From a checkpoint of a small transformer trained on Wikipedia: width 192, MLP 384 GeGLU.
MLP neurons of a small language model. Each row is named by its layer, matrix (gate and up: input weights) and neuron, and shows model dimensions 0-191. Each number is 500 + 40 x the weight over its row's rms, rounded and kept within 0 to 999. Numbers have three digits each. A neuron's up and down rows have the sign that makes its largest values positive.
Before each neuron's rows, "fires on" lists the tokens most often at its 100 highest values on Wikipedia text that the model never trained on.

fires on: " pre", "al", "i", "se", "e"
L12.gate186:505459477548430451512475494539508447556539506506438469517551530569526539487501561507482461516514516530443591549523479517550478548491478501582471518420477432494572502535499499491468463552529539454484467539571452421525470496515498586484527497557459514469495526515490510506551553477455450527521524476528465597544595467526555534555470524498514520534553495517587583487576496466462506544543552567524414504519491505544442529475525474456514564466507546577492527554473492541515533516569502476511518486471437539466493559542512462458527488444485507494509506481481501418487558411475464475
L12.up186:513435485481593484447571477525562494549452519520435535480549453485510499497480563535449507478465550479471504503509394523509519523531516482475441485444400537508469583488504564494496471553486466573516543511524515507500486529571480475574514448459474478451426497499460449585494516483512526511563484521477436523495557517431491546535540518557458511508569482502551507400475520395499437568486491471549497535433496460516504531482442498480521561556513546471500534453425463505482499534483542456418547507504517468516566488481511510507539544508449472462478490530470473495561530488588453473

fires on: "ar", "ach", "gg", "ak", "gin", "unt"
L3.gate272:500505558501495520565514466532476578466511503457463589464475482506533487453452570560487459515500483503529460449507490556542472382468453566542554464462450534480436474555565550514488496500470457541504484493521550502495469510510489457518486499494462554560439542494486552481450502497493528459472503529454464472513449481501450461470501448448499519525453477502489485495498533516473554493528558472542566494520547587487595572459504473469469491519496498578564500513502536482524439600429472525503561495539548479480442428518462512466525551531540459475588472527555527505375561464554469503
L3.up272:531443443452485526473569460468567575522566520494488509520435583578544491498518557495515472489503431527484506509526557498541469458524475477538482435514638439491494553498489456488470411500516530467494527467474519513485507447453467508496484583531459486500505485483502514500556480517490465536485531525537486454503470417548458526501471520526581563508438534483483510548450504486476514449505517524568532459464498500459542485482514484405475490524516533464514546581533513524579580530508481583551558510519469492452530518456544458519509469491525514469521459494469629447528601475498555532

fires on: "low", "ber", "el", "b", "er", "ch"
L5.gate89:488484494507490510538479451474525469475473467470478544544537507574521506490519460532488484550445535541429544580490413527483552547477457532596505517453549493547525471503541553481494386484435505582563551553459501492489509481525499564539524537520516491494528435421456505483465425526472585427496502533518541420503488521479531528511523480505509482465542479538509480406436523518583551488402555450471495572508496535555475508482472498508565545555533498501523489510438492487586504497487514479533534441434530565463541521523463501502539559554526479461462559501475527496514542471435543512
L5.up89:541515515508475563592485459480545502529535555557454533517486600512522563506579433507457489491515559492475564544537461531497421516545500430456553460499520500530533481516433520533441451432472563472465455541451526473490570432502476532498532513567510521566488485520451481508550485539503503511549518507554496432551563530482523498561510525522509536485536476427433504503449506516522527458438558476534473525510493526531493575535564570547492559508464538553523468510505509485560516519475508498482498459517450506469432483601525491448485609501495493473468537426492509434570527450521493558

fires on: "al", "th", " Al", "p", "l"
L12.gate145:546449490492505432496453519509562525556501455509477510458521542567521496491455545525506457458450530549446534391480471481418468490476526530448525446520459443489503495408558490509496529495521415532497482516501598510516484490503489517501532473522447547505473451432472455583524455501495521542578527498516539500534487479534546481511425498558564468503474523495539575461564549455490423480499463442501522547448405487498486462510482492458547583586512532510509458402535502497469562475433505473515503526514497526541497508503507472539527390486508542484502566500525526456448570452524514442
L12.up145:475545477523454499490500528498499557509537473464551566483519540481521471496445452567498460493488524496526499421532543462479487495454502474520526406501478440584488504397540506482500505501454449515486484486462469489488452450495438475514485531450451532468430489475469500484565509453532522490513488480491510472506533495498560502544561440465489604546421443564516471514569526523475497514524464490522461481433490495486503441469596595427453526510518483537522475430554528487487535523550544480510472499452533579461461489510526412490570466476492462550565546492504537532429563374537514447

fires on: "al", "us", "em", "th", "pt"
L4.gate159:450498500444477508479581449481505502476417563441480541451444420466461411461448492482515522470440510544453473497581414490458458526500493540583510491528515483521448444525500614472450477446451439577479465564545482468474462542500512492483542451481474506532442503513507502528474501495515512417555552497462507452483445492565491520478471505530584468437464519500557472572542555491462576483479489528514536567529470449546502481490537486511509487550538459470459518473493475504501507472480538441480473512501560523477533516546466526530526499455450472432529557569433458563445525479489513567
L4.up159:549496457507488397479480503515413537583542524487574539435510475546508537493485504518534434561496562512456484438480423468507476503511495449504452470588505432476531498489528506488412536503526484489519503508494538444391527558434426504493487418533488477497461502468536470516491516477461514534485587560521564433523454449515502546490488506489573506477531557525512440518484432512538454483439506490473512550451500505494548494525523469500441505564588568532460463510544534508480487499517468462421485508483556497460436510497478462511538460449504435450515431463548491459561485434495492438

fires on: "ol", "al", "ar", "l", "ul", "d"
L3.gate216:438458502500515470532474415489520549557487476413549479504449565518450496555497588506458564541526504527466529522460488595542541462476469554511492509444490483479489449546477417473435491441517532583557496551517481478593468509459493487521497433532524538451445544493522490455529573566551546527525491524432478523539527510521452482470517497536474413463536507567530493542483538557528523541489506544473444511462486526527474443478499481485459486512434520505476527469451581435511486419536496528432442485541476506494443530482468463461539466527480514515493500499520498593515467593518426546
L3.up216:532494533556441534508488538498466421501468530530536488475532525493544474476495466475469460482472507504508480514586457490436462503471485480503498443495530560531486424413489467537514524427536529519538478503529473480577503484549466525533455503376500479462524468527569502519527525491585462495462491528457565573544505529529534556518501507541500463516622481517511508462456550524570436552485484551526430443502479521479459498469536580499424479448463362540515454461527528501537507508504546535440457540528537550520454452432549509522505511557489473484550498500506462453445503470531456431

fires on: "et", "ed", "is", "ell", "n"
L4.gate52:438488490514470510457515507486540506571478473511407474521504489474499564496509509406525443569450524547386534524579511544498427516533470499495442542576500514460524507444506496541435524504538480485482428528496592506488433486522493551512494431505446478414468468463490505495493486485528437503557515538511597533553478576482494552522572466504513475460510500480524508414493550501533409534552470509486433481454476483564427515428445462496528494477481473552552484552496486501453468476509535593535484573533519532533543530519529498516505504443467549475477520536506496513502555446536469443
L4.up52:520504456468481517542486475469500580463554483481562488433537474448504554492550451561431480486482496532473557567510455497473506510550530460505545481487494508530519463462498502501534443481441454494584527546563485563518559493505465492409507485519530505477520454465538488481556521504532424483453448537494510451531579553477513502516461509601525530429548478445407548487465542489531466480496549507486452511541566494508434556559547513439432512459449534524493461512460400485483425442532440525504528507492560548526536456473503484537494527502562488514532502498477425491490537450472570399

fires on: "ch", "ach", "ish"
L5.gate331:493479513541457560510435522508483437434549521538495570475513500588481446550562523530479463526585549578534511582565532513442449477539451562526517444481507518490533582486426433487443472496446542477510451538474557503481527510545539534532487499522503531469482425494549483489549521509460533481532459534498503429571507446484520506527530512450525506543493523537488538511535499472498519567464517466570571539520549482495448540529528545475463460510419496585499444434492532504578450462502486560478536480483466531440463444458456524503500528446519436495484586560513504536530560498529544460
L5.up331:498545515482493536522503434468497433539496482451413501508530537516532486573489489534488486493512462494486571574520559507525460446549564508547442476464528528503539515464457512511518429545486515519498424462507513565453493458497456527454467514555548462505461537509454477467499527495500455589493551516509515419446512467522505579521501552468509500448508480513462455478411417540459534488541565495476472597499509515526453579501503429495495541594486537516466526481465473542547528508556532597478489491470502481479470502495509476538508552549503461452546561571528572484465579448411536429

fires on: "or", "il", "al", "ur"
L9.gate164:416443408481472477515513490508546422534528453496576507504510567525518461567513587620437480560515517503489481464461571507539527465519523492572442471536535496484485470507490522496523491496523503493481516563593513551504445499551448515582584537480485437498443470526475495521491494494516529510519472459487379501510489495443467506448514510502446510542520429512519481568459543439473509515500526514446491548508526489484602533465464548464491500550486508551534508585563504491424547518471446449496481536483459495462513537494558452492544534518486446461546495491510442470462496548553527573
L9.up164:493506494450464523459489526459469512548531534558599560427461512515516462446520499536463427506492540505568525484540565491520504473507590472487580490459472495447469521456523507542496522567544485490454528515439567533498587478496476499507490467407482548472482550444513534521495491447496487567464577476514432545539471542551500520440459453570496552502511454462532490510463529523544520502574503487445488498461454479486523494483578524468499403577489438511503558464507452548519467496509560473518461546478483442540512483546554414461539459494475502480464464529526480464455498495567528617

fires on: "or", "id", "d", "c", "ver", "er"
L5.gate208:456516412499529409525566448493563493480520471477472511494510544529469500494472570488471529511480536499447553510492493542525488513562524547548463525530459482544463498499536587535470458419452435575518545530549509492550517535523489542499523501455570439470518547418495463425505475549549557480491492582501479507460511483475493495533474477481487460430565420473465534475429548491555537454582536480490492507477532507573454548501526461451473493529517475541543460539469515465478489503494456479443588548522464524416521508543442480582540528562539452461482563489516504592516541482468520454
L5.up208:545488466537458477509504457481477510542481525542537488523473556459466529565498442460515493455510472429565498459499504445448503469512493473504522561453433448498465524574491462544549517479507456495546487482504564473455502425497547423540490597436555554466470509511548458472531451529559562482452484586506453512427632527524517497477506551566491500506500470509443515521523559523471542498607478504526491474545540474486497560504504531408463481464486425486555451479572568503516482526548461502513515535504469527543442553553541458483493471571492569546539460446498465517489467507485476454

fires on: "ia", "ian", "tic", "ish", "y"
L4.gate238:516463473501565544514491507541503460544462485474554528520506564554561478416541533428536563524530491501527432461479521468415475515478423558556575526503470499600545483494513479432569504493524539553514491539476527486530568495487498518603509519469563465463527414525547483517492452437476421456494489441445467481568535516447488478502554432529528457485571493452523455487487543544548559472544511473491488532554517530457463425482566523465491459425459441458503495523435535512499502527462467446518446452542490538488527449484486537505536478553533487517530498491529542469431486438540498496
L4.up238:533544593554516502486505465466493518485494509489496463469460509516508504536476451519573514491514558545528411584471501486509499477552488534486458450462497553544545494568518474454502471516455492491521531513446494503508510505526537452472391526514522468574575469544545482445485511512463466465512538480513521444513545553456507495529511546443455558539488478434526562534489513507498561513517547417545463524488447482429492506460549460556570512511443508436498489456450503484534468507499535547469500456582483501388508518424435542514593478523523533397415511541518543460515503481569502583

fires on: "d", "al", " Award", " War", "ck", "ist"
L3.gate111:495507471535377515562465490465544466539561507504461485509530488527440462527463496521456483512465478470487510450530437591574539443564518496476502469434466427510489457496501466492483446448496483494522451514491465510544462522477491445529441447516477571528439529515423444526486505513482524525418503568513480514546453516451488536501547534525448504506465571525480480492423511603559549435573470514497490532545478503502502586460508556492511449466466495538486449495487557494465439426496492473462485423490503471514491522545430486513599472462452538502507554467566463508486539482488397470
L3.up111:476523440480496447510507487436516488465505525502510483533543468536463430514536567498496515476524440497373506555510555519526418507566480564585495564511504470531435517517407443468460484525509458509518471534508483468462523437501485473522525542472411450475456522465527537447537488598537542513460475544536498507484466504485535517480508520510529556441554495498438463463516530475492583558456511515485405478511543497530378519527535559563472522506478487560532438473468521480528497434585528439480501581458524504526534462504505461534476491524427489489444464515467452533445471508551525521

fires on: "y", "ach", "i", " East", "cast"
L6.gate173:542511511450466523540449489435493499525480501530436495498544518532487509528605469458507480511443602545575525576487508503455466483479513535466363468485552436507479487502511431501506415481495458547527505569449489497525538553556450459519446501510520501474494547460537549458508515489412501557504458515550487426491496567476508481522499443545586535556508490521503530458461556450505487537597536448496534499483479484520450541483481487560485509566514439475494455491461441510567438571493451584544526437517456483512435496454505505497477486500524528579483493483520515456532544490495464557
L6.up173:524496472555536412384585512470483422542533501496446503454486521511480506480560578538538458466464559513508531474463482491458478446562528511554468490488556487518468514485417498455506472490505532507517594519519558508576513558472497549545494473502471430419560499454564491479527500515574573543481461504447551433474484490539533601495477492495500478508537487492513450453519540514467482469460552498496486515475530467478563545462484449492434547535564470493463473439429492490529466542563478541513436474466464545537477478470547502508532516606477529450497528533438494463464538442453520506

fires on: "w", "d", "i", "id"
L5.gate298:459541515427488499475528456537453556476526465474553563484532610495473491517518529543482540538447541567494431526531410469450480497534508509555513532525466484461530525502515571487547522500547481452584535515520481436497511568500540507496502453474556425462559416495521512514487513519424541516486427555449452454486494469538527530463486428511465430518533463543542495513530548540532500522506604526412438534465516523559499476529449498527498505556566454526491484522514511544487488569459434443513435464535543490492504522599389510522537511466476460472530490550453516526500497492483523523
L5.up298:542513590560491464488499558509457519493488514555587506531465495406562535520489487464461530464496499504467461508476508503486498509483462534495363533519498508508518562516540484489441575476532428510498443423466507552456521483494461470496462449528440496502438480477536448456593501463466503550450500494559486504534444504529489563478479536511510565565528535487501472495485581466513587429550533576463491508454444469486480522539600535488576511484522529535551515477470538558514501467443566476500451585489528435446492466460409492503509476503509546518525472547505505460456441520457489498

fires on: "al", "th", "ary", "ar"
L6.gate63:535434437449533498499513454464498552544522501449513453504548503501430563520463493463532519458489505544476461432600498489489415481494408553568447492508524496502477400547528551441526533508482472543543482527458474504527494565528471505491500511445564490513546460482501482467458572569516463516508543501457535471516510498496472444455435530545536518458449477517504422567449560524493474586497469496489487586488493449534586498494549588527417479563492494475436496448506549503476462496531517446440454469511469521536425529525500413532459469508507483434555538531497528521490510466548476506
L6.up63:499473511500510518441558481525510511545510513477511540489541546514494506397460574566523492513484507492451446423576484501479514665520440510609485534542599459439447534470520529477526493515473535509497522492491502452550506590531451581531496430506515494491477528460516425480529494507527537482500536526466467542457498557470517461484441522528525471527496499468559512572479506564513486477490492539493496533475477463500603506432436488419473574489535549545525475495490510485489471466528477491481483490468466443457457499410535530451560559506550502533541467506494561490477565513453528457

fires on: "ist", "al", "ig", "st", "at", "op"
L4.gate138:435469511517527534568459495503481431513557563461498513511595543500503432537500455540513541508409454535461493552515458592552511494537514569513529501488499471560481415503477507463455439494425520558547478520466549494533457476459510473464478465453465538492545449537427532470537473484493422482509487599511548431563459509461492515445478517521574562405512503441490541472525553546540554459504498495473481497498529477505472501499464470555464493499484498507537396538492516511533455557442447550541456521489505564520486556531475498439550535488489486412508532481509575503482562459504468516
L4.up138:574501446476533452523538499520493498512519435445514546409508444492465513519498461482518476457413525469503540509495440490438455513478491424468428423507532440434507422447528579542516505498520534471459564481474511476442471497534467483463470554451493564476414538490523557500529505503531502520508537562496496423532504571536465505529513529522465501493545495520489514576524484436557519564480480458505479429430479477548444545504595523492487473521490467466576435540517514535518451470537518525509486490486525509421471552525406510524485419460449521478522407500520495535393518497498490509

fires on: " c", ":"
L3.gate200:463476478491488555500449497548565552534536491475515451528477520431493488462409492508497436506488561502541448432497538490515495483407481479515521489592490550572541420507482402472473529512437473470491504558464502521497501569517458503536486397457500477464506503505495501543500480463467478452500576504496487441514491520414469486483557496514520555533456521567513485502528479548581475583446495535570503522495475484465484467474518475477447487505542569580575513568542538512459402492512502542434552485548484503521509473460556526510507521413531446532439531498539473481564507542575477476
L3.up200:521492487492528484524464529565514420492496413450486456490513479541496605527490457537492529536432391520513567545545506452521506535461507506495466483531473502554473429518511614466472471523451448460441486493498453518522437544475453568547482500483435511504443475447562501500468568544566492428460490513511505489449443478512489518442537498455481470442466481441513425470574489553510503566435425463468553557509492498508461421496551524480515511538523447484526461495481548535452512485525548512530524480435573542485461444519453460420519523492505490470478518487460552561517528487570516511

fires on: "ic", "ch", " German", "est", "ct", " Indian"
L5.gate156:508461480519459492525533524475500483482499521474523490513522478463496484503491439538522417512526489502496507490518576491420494408551402413542467464559475520447534460492490532465506518482537555456493576513608499483521437424473543484433500500435451556480457570496491480496491543492487499501513516513466480469483458500447491487461550548428512518440498540484468427502490455563501502480493466531511596525539506455486419460502508539502510494508495529501525533551537537477498512476463553519473401485502524447410450418489544439520520409584479521417548596500469559495573511502477534493
L5.up156:509482536540500585494493480526551471519534510496509519514534486474458461541470523473536495561459496513500493552555542484566488504517481523546455540495515503500506476542516528446472451494472524506494434459521488568460484537511519473455398498510421511486475505528498517510502535520463430391542533547523504489462445530453618481403540606487537485532458490519552583429472518512518495424496510511582518528518546515491481512459523479512541424492454458459523491517481566510497458565498515447499553499458569427492496491500529536453558528501581482425457503578451522535459615458473517550

fires on: " |", "ri", " of", "a", "f", "ar"
L4.gate108:488578496536507497524477492544475435511515522523496479638477478539424527490470459565496464515403496520513490482523542483533545462597449545535572409499510510507508458458479515566523517508452513512513487455480501514566449527547484509531431532436538513505501506522470527421463442463456508450459519535500450544522468483505414536457535483569465442495506437517528545520555490454493478551473396535489438545482496501559503479441526514473532534476506438479499518481474560468544404544540494509494487497416476537556487481527477526497482592490549564524471479486504582557549512506522503457
L4.up108:507498472529484479465505463449523521496469499525515534444496532491508435494447504475451529561523449552475479481496530519500478499460495441500602473494461491552449511505536445543501461509438608504478443523518482541474516403488496523559463462385515506484519444464508591483501559481475533490527501483469530568499556518427489537517535483476533497539541522500557528520498573533484539520447521527617463431517415607512484500429501569419455492480477485534496458494472516512565529561543471445479473561435476439464544462484530490486431485480508516594534472487530524459519459497472456468

fires on: " 19", "–19", "19", " (18", "–", "ro"
L11.gate288:509444483467546486540532536498420477528539542528514414522507516405496547488541526557438470509514506503483492527523493583528487533509474470450480450491473456477475545457484483555467523457481521449489492501418603514515533453441490550500494477467429498490515497517469521507579530545532484617465512516473458467495510509568486539468484543468487522504463555491471531422531571523472452513491496577496571517462516534515469489443442514529505453459488552567427538477539448545480512533515545496490492440480512495602472541485546523554545491436515443486540410514518504525523510548587445398
L11.up288:551478536405524466423550536495532469471532490566502551488447508508422554476479461471485446538514463519504494523483449495466569444470425585462556516551444515520524505509397505454537504441489491439520564440567492497498537432545514443447527513463498427453480526478472462522564519451554480530475448477458492487475521453503471450510610503542490510544529481575507484466511466588558546545486474476493434460529535553514420555452445563458496457496490524500409516479485475498547534462505539491526491486526522539516506483428497479472432560515540461462521516523481475509448474486537523528

fires on: " |", "ra", ";", "re", "'", "f"
L5.gate369:558521560496577501433535511479529437471483515576499487611452476475495475524473492561449509433454492527487478520472514492504452482529472506492512474511512514526401473512482464428450506458468552577542512494441458452533501499469520478535563523489568486538558514498515485493467553474512485508537506409480432418536518520534501501567456512493515405577509488467547599471549407545542594416544466553512494555448451511540501439490528444542492547532506478455505449454457520492520497544499554480499549498541512484468468558446494486450508529487515509527449553455538544491502548485543500541
L5.up369:459519525551509565499490524498475529438498495557559537540458465549502537569495531504454514508531581474512443428529557454464489452506496506493550477412601575570472525522518551478557460483586533523481572496516473464511564452560573456421518514478484507539550475483456465499470491585462497541464466540489446495458558491509545472477503471505472447452487488576532492488392528444503452547528427509437528510556548506573541511503493510540444599454442489488429539441491526499524484537548523489535532530468534541496486510480510455530440470499503501467525538520517524526559513485530540483

fires on: "\n", "p", "hi", "s", ":"
L12.gate193:512494484423507535450517515487485531524529480388445469441566417484518515539580516558499500496514502500561476449489484525512453517497363567501510473478507459485588458546517451548456519426530480452465455533513543460541460525535448476445444480545467562567503498455482448460559554495448489548500495539570543532545459449460489498507523500538477534542538553412536473519543476422466478513419566516521520516465440508438446510489488491473493527481473450521491498499466481508477540553447491532509506471480509447521557533535544530511534432451497505459493478455521466482544443488526411451
L12.up193:447500552468516485528478482413494508474431444498471473505495462594566542572523524599416528515466429471531499436529486528487493518436346528527494489530463534484469513463478524523518486468465438480433465505510563486538483575538492541436432459523510554465485473502547458471545466502452482516503479531491482467474459479416442480521509495462564466503427498434523471488560504469453449465439552503533509531478524428460448462479519519474469516467463484491567503510485444486465469569549526502501517512441562508544477470513511440491505506490507497416458505533489426540559501496514455426

fires on: "h", "ist", "th", "k", "al"
L3.gate345:473461466464488557548467476523495448529559502565556439521479467481488502561517461481491493529463474482443497460505501563485465526521531543588472513434500558516429388526459543459494424466443556477485466527556526391569505599508470500499494515437462528422509451450524517464439527506471517552487527500523505408470523502487521487465545518503582460535457509509493507500511519573466486498485463586448524581477436538432474536515556465513516441496537481513481482530515514508515465510501515454486498418548516534413441500508541484544478521489512474444511495509449573482568525446540439497
L3.up345:512556562512492550473496517552482493460477464472535470445457557569522476505443559492482483442511482526532442449477487488482486503561438505514558503479595499508431509431471508555492528494557604484438578474524500465499481404486481538486553514500496448469478489501476533495480549462480514546542504534494470565486514490507447457479519510523501433516495506539490403494469498501522473490386489510563447494519488486415486454529523444444539565505484508504518437433468575434542531518566521448542450494498535459492555543437471530495508517550495441513515474614505449441494547416454512489

fires on: "et", "act", "ed", "our", "op", "ack"
L5.gate340:476461503508510569453529456467495511569506486528475413476525522553571431496532477530532509554461605566469517495552503520491484469460459473511490471558527475517501489455547527508551449516467547449518456565518520523494496574505476480494436524472460453505452479551502504478462532543501461431506535447504476409542501533494552581461499499489562495479502509638506555540526568537475441479518522435505473483438548556502523520486531501493466477464533461548495544519408460544503510578523565575548508502476537606485510442527539474446447438499481537539464488528548478457443508470455518509
L5.up340:533500539387489526463561502517538513518483531491518509512525542469494497484539472392583529486488454491464420501544485462459465457494529483492453474418524500489502450481465530479638463468562501426504484535474492491476467405538496428413531513483475502546540536492454493482531531539459470458492503552450436491541578470489436529522507500534482485425572510566435522458495542610539412455483469507455451503519473473491461558503513535502532522487456510448475550556507478523516425488490520531463477481562505464526485534498487513515502546503522545491541573542434468444451497506517549523

fires on: "d", "e", "i", "or"
L3.gate235:477483544417490469569548444494540501523486505471438545572471449541507489554480561560463530530488497504512504544415455546472501467538469515557485529502526556496522478520534474425539519485495405499559593502475452434540361539558513504483561480503528509534512488457528507435508471550574477434450492549443544512523542492533562479463522568498551455452512485495435549488518505489481543470517513511503514555554465507534446446510476487439460492501569483515503542488457568534554526528556455526449480511435561513494469517485476443495530505520519526464527597595495502516496488512477567473
L3.up235:490467433426548480567486461498522485544464528524517488472441514498478554420515423511582505438457503505527558480497505481487504525455506533506469461447507499489471468535555533545548546465560492458477609488534476486489523450486476532513481559466504465425488513428543501486503489467546474473544498483439468446509505412481482476498486444490530492446560504547511439563553497527543549495499543525468504457582550404565557524510469584474516488457556512439530452539469467456535520519505588451539525426481545563540565530519491522537477479499506454557529478554472528536507521457453417557

fires on: " States", "re", "y", "born", "s", "ia"
L12.gate254:507482460560468499494498527512460486504559540466509516524532484464493511493501440515562508590520418469480515480479442504481461597512455526529489527545495467480508607503534459456453544504600557497503475439380523534459586504490440537524545524514494540486505489428475483470449467430491483485493506525434465498515505564501513475542571428530471562512455519439493526490565519497532540476494506517471531542492468459527476508460513524459496471483494518498437403554469435505534522510489527473539510472513548442602565487473558497478585497480498540550520525505568426446511548537526431569
L12.up254:507542517550594507535508466535442475474507465488524532498493494490409474505542401535556563519541590472524530593546470500486459533527463502460522507550557537508530424511513480467489481447396473458552535518496490510536493609428521513500440505484520509551501439493534538547544437531553543437516478530449508519473435519513470512482509548512382460525486513496511508521502464534503584491534533484512520458537443572472558439479449442564495447468462524451527475449482492525480481518481500548444548551542483483499495465504498487458483537508596494479432500408475514523469445509531511491

fires on: "o", "i", "e", " F"
L4.gate167:475486511489530471432500521491523512471533488487531516481481443532523564527444494529384472528438563490470488509492526467501513527468496602602517581515536507529516510522459499526530469518473446495510516531543501494511460476408526562505520477507517495507592441436528497479474521616562510451470510583499526555532498482421441478419545479467570495415515489571512532518486546525505491518517495497514519487482532481469470517432464465542457484483546554469599469530475530524491450484509449589541537575499511493534529516509539395480513562502550489527536475523561488533533512474438553448
L4.up167:578457488533499496466369479516519437523598489525540484521400551535502540511521531474536540513504508478539570538464566484467466564452516475587523485483470480498523585468564533467504516481538436436534508474515499513483428500521521526499487576533603549521496516498549450454462490517471508523504519494538553463462466467478454485489501543487506534495478458524456512493409497478474526575501487447520509504473533499523544512492481461426567534518467415447430479534446494456541467495436485443570454528533520465475532576554552455459524439478509462528491502516525569553447488473459510553

fires on: "or", "e", "al", "/", "as", "S"
L12.gate75:487500421512434490419479483449437550544496426508454503489560472474540396549499547501542449479501495508547509474504499499549477446506467420484445476560537450437510535536487500586464428495485503514451453565513519482583448474535515489484509504574481433516442495469522463613465509535458559514469473507410510575509488463520557496561556507480523548476588496540489487423533583508498489500514509492499480546494537537511521485492490478483551477559504507467520507542523506540426480592523484504544501499508465541495528547546574476432533495491445473465544448503500454520548531572467484472
L12.up75:559495430469471519503517553549501474562469582584450520513467519557554548564531528503515508484504518451518509524551512496517462537467483447438522443472514501442505570444517472496528548492453484531420513483520465485520531502492479461493499566520511488527473409537497486510572459507546563531476497458480494575547473495543559546557470559555457484548462499532546496520482576388467472517504611467468525495529479445446510457474484462449439488523537475520458510512525497485561481595455488435456519452471617501529589467500574479511482520482499459484505471523505470500504435577506509488

fires on: "p", "g", "th", "mb", "ag"
L11.gate299:401491515424514538544502486532485397561505501513516475456489524521502478545555509535484463537531479510426479468461449471467475485531486468480496477480487469529516535523540561601536472531524526550510466482501514502501425556487501547448449471461481505467504515519541549532400471542434500481505556509542498486472451451491451534492509546487519525532476530483593520509522541459466398446516515515456526477500508538520436492523490428478438489524503473489499507528532376533451585547509472517478462471490588556451516483599564460516523530504531493417481550548519479529468448438557486417
L11.up299:515527463422454458469521478535512522542439424504572486437546600504536504512486471510446526498507499473500547474462471471491518468394531462473545452520423488557443465481553532553485452567541415526516501508421554548502489491493480493442521445491518522419475474519515555500558464518540489518479537516497465505412473520491558484513509450498530513441471512582455492470575572517468485520476570533503511517467560465558467475509563480489459507573462519494521434536471525482568484515519430572528470531474503522424490500467491464500448509492542490469432535489608460503451458508431530488

fires on: "p", "k", "ch", "ach", "ant"
L9.gate383:496525536482506553526541448497558559536471513564527491484476537507441509541524451491535505551526467520450428524570487518445406516515457536497427555529459556594496464526585507517514435475394542527521524544458457508514479435537521527457455490558535548544591471442503487439519545533419543582484488506512514528594500534433496568506546491486502482471552582543549526553526484492498481488488516526480517552468442458460474480519558502543561480536456497445525471536503455550510495445465500503481495515553523454485458479553566476506413470532513513452510501565542481473484531540466475487
L9.up383:464550475471575539545475420486514518520456503553481482462538546493501523547557427462448444524577508495539512422509540452465488460519502554534439574454414526574497528544511501494525503542441526432510488484463513530470477485516477525428549471510491520452562533466524516459401503533459533458515548470475553493562550474416472478488410454520524484496516550493567460527570460541521409541456523550508544570535523529436518507532522535507509604496511527510500510511521461481460490454515477470481487544486528470527471452497445475463515510555431486489548477598471506503470528560459444471

fires on: "\n", "-", " 19", "–19"
L12.gate240:487411526568463473443541484451518470537485515484533490542561526504522492578549509506516486512505475581496509472500467548505448471474486501467512484438459468462487537471547448493427465486567494501488493557458543500527523501497453482529495535438517578501563422489473414478542459493480546564477542544458525502523556442478527561485501474516514484500466508426461532430513513478521518512446496575562603532497512514426480496485501524493525490539480505564513481541465399581530519535443499489523468594516462452553534530539521480565487491438479571478471446431557480491587478524584454462
L12.up240:472525494442478497469542509490442456504474512406456527512510426462479469516498469483513532499557516418602449527548498474430428434444490467415513459503493525488590547536519473456560568453510534461430552492550472503487517519489561458578423468431490517485432475515494420420489493399533513466559461490528519506516498370431518477537475504423473534422474453528453474499514518515499514503519474497470510468473442537493477522526570528502515459461467522470479511458519487471516491486494511510480528603512487518500550470487505436470449577539524509514545485536523496512501515449488518464

fires on: "port", "u", "ur", " –", "n", "di"
L6.gate56:527434469534497546481523525489486438514515561475476570517511473491487397544450473454561522514488573495576514473494499466513585470540500537517500540514495539553542542536498460488470461415530458507553468508538522515547512609409490485510474448469584489532514535461498459468436468488471481504525533517505478466513596607489538419485487511534466471468512563468534510497474473515464523449544426530529468549508576579501480429458439514491501506466530475520508557500473547479505466447533434475523450446523465541528524411448539495448440525495507508569465444440457515449494499490501527468
L6.up56:521481460503488560493541492509468486506446500543516473465546481500507576592504486528440431507471525497511565531464465553604510507454531442479468499456512483444455429563546459451537480421550509469457502488523514510505512509449522489501443511500526469568466525540501486493605503441471514523465518461474554519516490603509519579512503536534542486551528472528536542478488467507510489520532502524531427493448532550519574554543477436491532464508547522554565587526462405586495529484504593486532552508541509545470540520488498547462487510448471558473464465501441608438541517517502508479